Weights of a small transformer language model.
Size: 15 layers, 2 heads of 128, MLP 1024 squared ReLU, vocabulary 32000, 28.3M parameters.
Architecture: LayerNorm before each block, learned and rotary positions, biases, untied embeddings.
Training: a variant of Muon for these matrices, 652M tokens.
MLP neurons of a small language model. Each row is named by its layer, matrix (down: output weights) and neuron, and shows model dimensions 128-255. Each number is 500 + 25 x the weight over its row's rms, rounded and kept within 0 to 999. Numbers have three digits each.
A block is one neuron, or neurons of one layer that tend to fire together. After each block is what it responds to, as a language model described it from the Wikipedia text at the highest values.

L4.down192:473505502495467505464487501458448524498483490503488532520520544471520560534510534501457548511486467478502491469540521495473508508498469484573495505505484463529506493529517522543449487492493551485468475502514497469434466491515504527456489515526495519514504536511553493518474541490521489506522505546525504480551475539452541472492499467517489536524502512467523510515490520504475513511524
Responds to: First word-piece of a name, acronym or word, mostly a single capital letter (S, R, W) right after a bracket, hyphen, quote or line break, as in S&P, RZA, Swainsona.

L3.down234:542527463526493506500506506526475506525518515508496494514481499501520476493524490537485492498502489474503529513495497503478509512497510465452455469457483510497502522545453467487506499495515525440480498512488526479485510520466505463541487497493484506469493480495481502491479535502493474503509506511464532515508466546487489520492505479490478515483489541505481510490563453475494529541490
L3.down425:489485547488473516482506501504546522507508488552517469504495503523474458524516516508544519448464545462481436529534562490455540473495517516487466463511498512485478487505526475513512505481489480459517487509525494518517496492515517499479481511482496493541546518454467493515461509480462531527492483516466480467489504548507505486490512480509527525483476498523509555502507518549501478506540
L3.down538:558485517555522485537486517498497491474521526473487464507557545478475524523542505518457476464559461496470529495505539525513524483487507473512469536473482483507488519481484474480503499513489504432461474504496462509487505540503531531514524503508467521486506522494458523510501515483513497487510477538486531523489507500499505512493501486496534519493485529504470523495503455530506498485497
L3.down740:566482513536543482560504508498469509519447491481497472481477525535471520509518487493468486487525473511492534462522474516529472525489522491485469500516500489497496489501507544486493510535488475491481462532486484519494484495511488520515511522481498469467514491495453456512528483545489504496503484508492515479497560449487497532502467542510506516518497421501502541467529500498529503483498
Responds to: Mostly the closing == or === ending a wiki section heading (==Prelude==, ==Religion==), plus scattered middle pieces of rare names (Ostensibly, Gaasbeek).

L10.down49:485473491545469482513493488450523522526507520481458499512472534464514487510498526504513478482450489511505509489483500487555485515449465507488479531509549520543469487586458512465486528509507550524510492537479471498525503510514497538508502475472524487500516492494505487517551516474484525465493522488492493541492539485487478473518494497449474439476520509515480544459521546482500494555513
L10.down57:521500431485481495549515468487482551489492526521460527505500516496494443525519486508504472469478509498490502498482514478506511515480484480488516504475495502537485520496543486488470551534506486450497482480495489463540514481510472536526525477539517490463502505545505538504570476476514470488492514510579506515522490503514536508480488469523457520493528513516518537485498482468469523493508
L10.down75:507468499529472459495502529506503463511551552483542489528516486515501550495456524472511488471491484526440503512507498513495470482438524506463474476469535482525529517518500485481519533486494521501471520512524530487463484509505476480459455474518464449511475501506501518483473534489498453465487523496516554490487486498501487534489480497493554479513466523494456515513520523493523498487548
L10.down120:514486502499500459520474471519498457499501502477465462497476487530476481540510465449493538520467502503501540514508529525516472509497460501504523521536477520514502496523519549473484541486495455496515472485541500498477499488492461522474493533460483507499520503463539536542553526509512500470510525478495557488486502494510501526501513463504459527506483519486499481496499521522485460467510
L10.down196:528484476519511538489544523476495514509485496460461478511496522519490471526520480517491503461480471511530526495466503534494493490496500496482538518497481495534520497511484510487474506515515558493512474491551517492489501556542470502481473517519498542487477526511496531522472501487560520527476518530423522517520508470476508499419460464450506502521505495487497459440524540484488532519490
L10.down255:518497521493528497516453512484522524500475467483519494493487502463522488533468518524478489518536508430481539479498488500514480482530479514495501530532518510488529519491528520562505467513486508502500412514521474524481463474480508470476520470495504470481516494474501516558523486492482504467546499524512521536488500518503542538542532513537513463496502500518485456515561492515483493515485
L10.down380:502510510501516542446504514477473519484508518508475508513472478516451543499487492488522526496502489523484487496489516558480457502446518486526486521472474484520501540529459491445510596547495502513481529466515471478511491479518487480484502539482515555497466508488490524447510472524512485509519499504489451510475520486511514525496484453482509494478472504493509468499481485500464521461531
L10.down459:474492480521456508492483516484451479472499535466504508498475520476503550486493504491479487470500501480502539467525511521513518476497515487500517469435487505470518478508492521541498594501528490513471500480543538502515515515501503503450488527474503454515518454525453513465475460488491524512506494519461511512494523501518531496528481523542514553466503512464507522503489451577461479488502
L10.down463:522510513504504518448502517477483440491494526494467493516483494508558538504532509490517504533474487471497485492533537477527501521467515496515539456533519465501477502530503478437516500540491496451506480491514524496435509519511505492447492538520490483498545483515510513502543531513484512481527497542477516504525501429494477438533458532478460500461533483480485484448482543508509466490479
L10.down637:470517508519458497540477455486526522498532495504488506494509489479500504439498495502545522537465461529499500469512519526486507486524474492515510516465515481515529518510495490505508489494511522505507524517523509493486525469489514502456481476536514478488551514432496524492497497449500501507443509508488530492511418481458533477522530488506527505503473529455531518492525488524484523501484
L10.down669:502563533569517486479527481520509516489491505479495456538496545516458496504537516482523477512493491487520481454507504517492514513545495460529533492484492487496494486486524465474489510429487501536493532501474501471531484460521443465534517543526478496487485492463503452537505510513493485508513517484491480534492466517547523467441490482541501488528551527511478494480495493465492494543508
L10.down863:514424504483449477496532541510515497474497493533497519460480484516490528467479457491479484526464512486487483503493499492517494491506525474529460480492501468529488499518474505449518535516514484492515491550491520479470467495498549519463479488503461535544499502480477542523510491495503565539462495550507506504493486500547500516524498476510476514493501495478514515528491484505545510494536
L10.down869:490453472483539524463503466505521503483478513495505545498522496530538541434488481498526513480481512503457496540482510497503434473533515492473500512508540458499508502480471468443453571535515469502519522502497536457527484525479527466531488523516508519521545516518508471513495499507460479519472499478538509502484504529521486498514498462550467502490492479491492525514508507522471513511492
L10.down890:504506480535483479489511519460464536459502524535538541518511510509570516510446507505517506519492493533459515507475503537461504507495515545460522535511488502550480483489504517486509440534509516487512500496462535538517516559505538470480501502488498518523532487491472504493507465547504492539505429490496501498532481511511477484487509473450487523524511527464512510514507528517495482496497
L10.down934:473559470461491473518503505508467510522444511416467518469505520482452525516511482497479502474450484517528508501460475506548492496486497484540475506511534516478498520493487503480489443503524473517495512519513507478527503491555481549523446501515527488539559474517489462535518509492522522497521548503504526461504520456515496535489498500560504473496490480462528535512515518512478476479473
L10.down962:525493544520487515547478487483500466501562491513524540522565494523516540515524494453463475522508486462514487502499516472506498492494524521522538454497558499476491506549501507490513458507516497496517536483509478493499516471492534499527496475471485484479499513490519508505542475491461479478502468520496494478493465453522558485503508502513460478509500513492533496533479472512513526502505
Responds to: First pieces of split words, mostly verbs after "to" or in a verb slot: prefixes like de-, re-, s- (de|riving, s|cuttle, re|-election, re|s|ettled).

L4.down363:491524446569506493439509480495506475441501487485468469494545520482487471491498528541487513478500488523535467502463515514438492523528491488484464513495492481493480539478492488483511487518508536475527477475502477497522519503530492499465525464506474534509501512487540451524507527535481488466531482454499514496514521548485475496467534478491486479504529500492481508531482453508534528495478
Responds to: Closing == after Wikipedia section titles (==Results==, == See also ==), plus table | separators and country codes in player lists (JPN).

L3.down12:492494474503523529536479494526509461466497531525497462506500539483494533514495485526472525488534494557490501487469501519506521545477508480516508470481493486521530486456478484473521515561488496513490518458496524533487507495514539507531499495466520482497476501493464501535496505496459525471517510492537506502508462496487535473451467532490496516522485516491482490439518480509491492450468
L3.down518:495505524476495489499474517467500493502456495501507497524468527521529556496543473488488494496527452491472522465468521467484513475522487471524476476504485564509473521529512511525527537511504506489478522516503491432495472448460536499520486460518512492478502510502458493498518512490479491503507514467515525483459502500498474490549533534541513496526532467501464542461506462490466492513503
L3.down730:490486502564488480514510489523514513460502527497463531461500543510510460539494526505490495529497502476506495469568502481474477473443487505505506518547504459512527534498457515506466491476454448511536520480491536471532521481503537490490480500498497507493509515467500485505521465468495506501497490501536506504505489474499542509493546482495527501452494464476519518455483496481512496499501
L3.down949:500488519478518492535474483500461532506450511522481500500470505492526505464493467510485505487488506419490513507512552484472501497548464452524503478470500565487505522568476498508495527479485468532574478512489514487486526502483498469476491478478473491499459536514485501487503508473490501504485474548520575489531515500493492475509491493555553488547459473470483484481521491461487506506500
Responds to: The first piece of a word split into fragments, mostly "co" (co-chair, cochlear, coveted, coercion), plus de-, re-, be-, and "been" after has/have.

L10.down9:485521525468500501509502500523480524442521504509505501504485518483539495538506478508505472514439518558496529528513496495499521500488495491500526490477506456444523529491481486546495511540511500508477475499520431504499522524495503503500442504545482517537502509462513461514535497497475427518531511485511503480534473508533486513521475486514499490514484527499540484461542542510532502476435
L10.down20:516525498522490508470482462452546507540549471482503488494468489452503521523483452543489453478491478502514500526496442467505527532513486471525504518498469522533506507517522474466483578538490478486508484511493524489497493442488499506487482464521488510526494539500556491501530450477495446539499474495498501468520491474508518518495469529492512505535554522484454531484500495499494501509500
L10.down30:476444528560481469513508496517492527509473507536544515514549516526523516526500494512487475475505494496484490510461476484501490515487493543496503478487503499526485489507458477496511552476514490530531490445472511467465495549496486574480514473561470513541513489557519540502554480479480520464453516507499454557502534525539531488490533474481474485477481503509493478468502516479504529514516
L10.down40:459529533488526514547471473536512537509533528512530513501515474520455528487472460450475497515488467503545471456504466470501521518507517481487475513440444527521511492475569495522511484448505447517493485515477494477508527481475532490492478506525538529575499542505533440501539483494523497500442487472490468504466535489491502478485544466515520486511502517501484522504479484463493492529499
L10.down104:538456492506510451486497498490527488489527499517509482501531546495456509482438555484482492467471524484499517481483492513491510510496520477504512496495512465444520488530520527496484476491523524500517452491504456478560483453463473526490509495508498491509485523500492469469549461464519494496464512488530498513549510471518529512491520525521527511485504492489484540486505484496509465483493
L10.down202:495538507537511526490488545503463492544518507470496482468515470522541501494452508487502529530488474545492525531486532477518471517533549560558475478515539524478509485490535510490535417487469538498497521508500468528507431513514490527522474497502499478502517494456512528511514493525465527499473540539522455487502522513482482493503498480534473525494483514494498462515502460529500487492476
L10.down235:518547517486560481502485519514474475493504428530493476534472519540464505507517543496485473451521527490445533514496519507491523504520516476521513528505467471511487531517544471490500467530501475516491482491495482513489505470516502527535534518508508475475513501456524462482466554485513457483522521480512487498454492499506563509438494486496484532506482531511496498544506536469511521492483
L10.down326:545516470542487473480452515530494480483486518546500518474523503522508493474479487490460499504480543532483464523506488489476510527503492486498513476521482478534476489516532541507481543479561462491525477474504462441496526481479522509435520517517487470479465519492515511508477493503508478510499483479429500529506476546498484544509518494514475545446467457504538477512517496486509500499506
L10.down384:542517514523504462497462535523515494514511432500517520512485495536553515499521456498445482538481479512504485494510524434513490535502522500495477492507509490500487518500505459499529459518498494532501489484493515515478492525456517531546474491522485466492499492505535492459489500520504459451553464520496478552514530432519504485491486529479494466503509503505468487478525532516546473545526
L10.down487:514502510510514509494477489494508478474465495498488485464502534484450472488551533523486463481553509508500498499463445486509503538492494532437524510522455497479485476495513473485474515552485512519482484478504502486529456505476484520470501464498557451528483543501501471528510519443524492508485450530557448505495459459520505491477498515489505469499493544454474500501551491493501499519473
L10.down612:519525496529529512438545533523472490547520483476516480441491504522488487512485519473507472501545526513488508524514467590527471498512541512505487507506510528530509483457465469488453477465494485473494485475476481517500505504487524465513474488452525509489521542509468498505498516532484532467527458489537494511523498523462527499476515513503484513503475496512501495496480509456519472512512
L10.down698:530505509491516481487485484468536517486526439466527508462511464508518542486502486535499530489488467483447526497501449491474534491495509506489527500484500516496512489465516500504506507453453539496486499489489483500478514482506546486460473509487524543489511494470467499520519503479548493475526467519488517488520493504510494517436506535471492506523471551468516511517497478509486493504520
L10.down701:542476503536492502512525502480478482528488513452536489514508515455492515497492481497521526530543526525524482501466519475456475453488474547443476504514482494501477452496434499503500545494526454486462493493518507519509502479491496510511496472461504468495562499501461529523499511482454486467498512461525520545474508499480483463495482558514474531538542487549474470502538506481505513527514
L10.down714:520501534539455531524472510509465508470449516504483562490511495452487563523496507469490538520489525485475508523527501505450500472462502545526502519501503556540469468491491485484499539462447507497513503486520522518497504504550497485503526493535506484453556483493505488534488535491482448523481512518488518537501504506518476479492484500427490506493521542499468502504517524478518500492493
L10.down818:519475531506447496528507502552527506509479531545539465542553514511464489496502495511523478521506496524525503522524521549538497495501489502514513557478521470447487477502476525542488439469474508497510482507455495487522502481476448519469492492486476492466499473526495462469527457462481503493523500474460504479503524441486493537526510480503546506486499506488499466498511541486477547501497
L10.down954:493485490488488530462458480519465520499474502444522523537500509574499517493500505458540531495450510496532486501470530506534501525480495474506539478505504505514469520521472482477478545485502467478492486528481518533470501465473515516505500507539491487507506492483502520481471529484488469469530459511544501494488489504473509503470512450534482504470480530479557489541489521457532504526519
Responds to: Closing equals signs (==, ===, ====) ending Wikipedia section headings, e.g. == Gameplay ==, === Economy ===, ==Stadium==.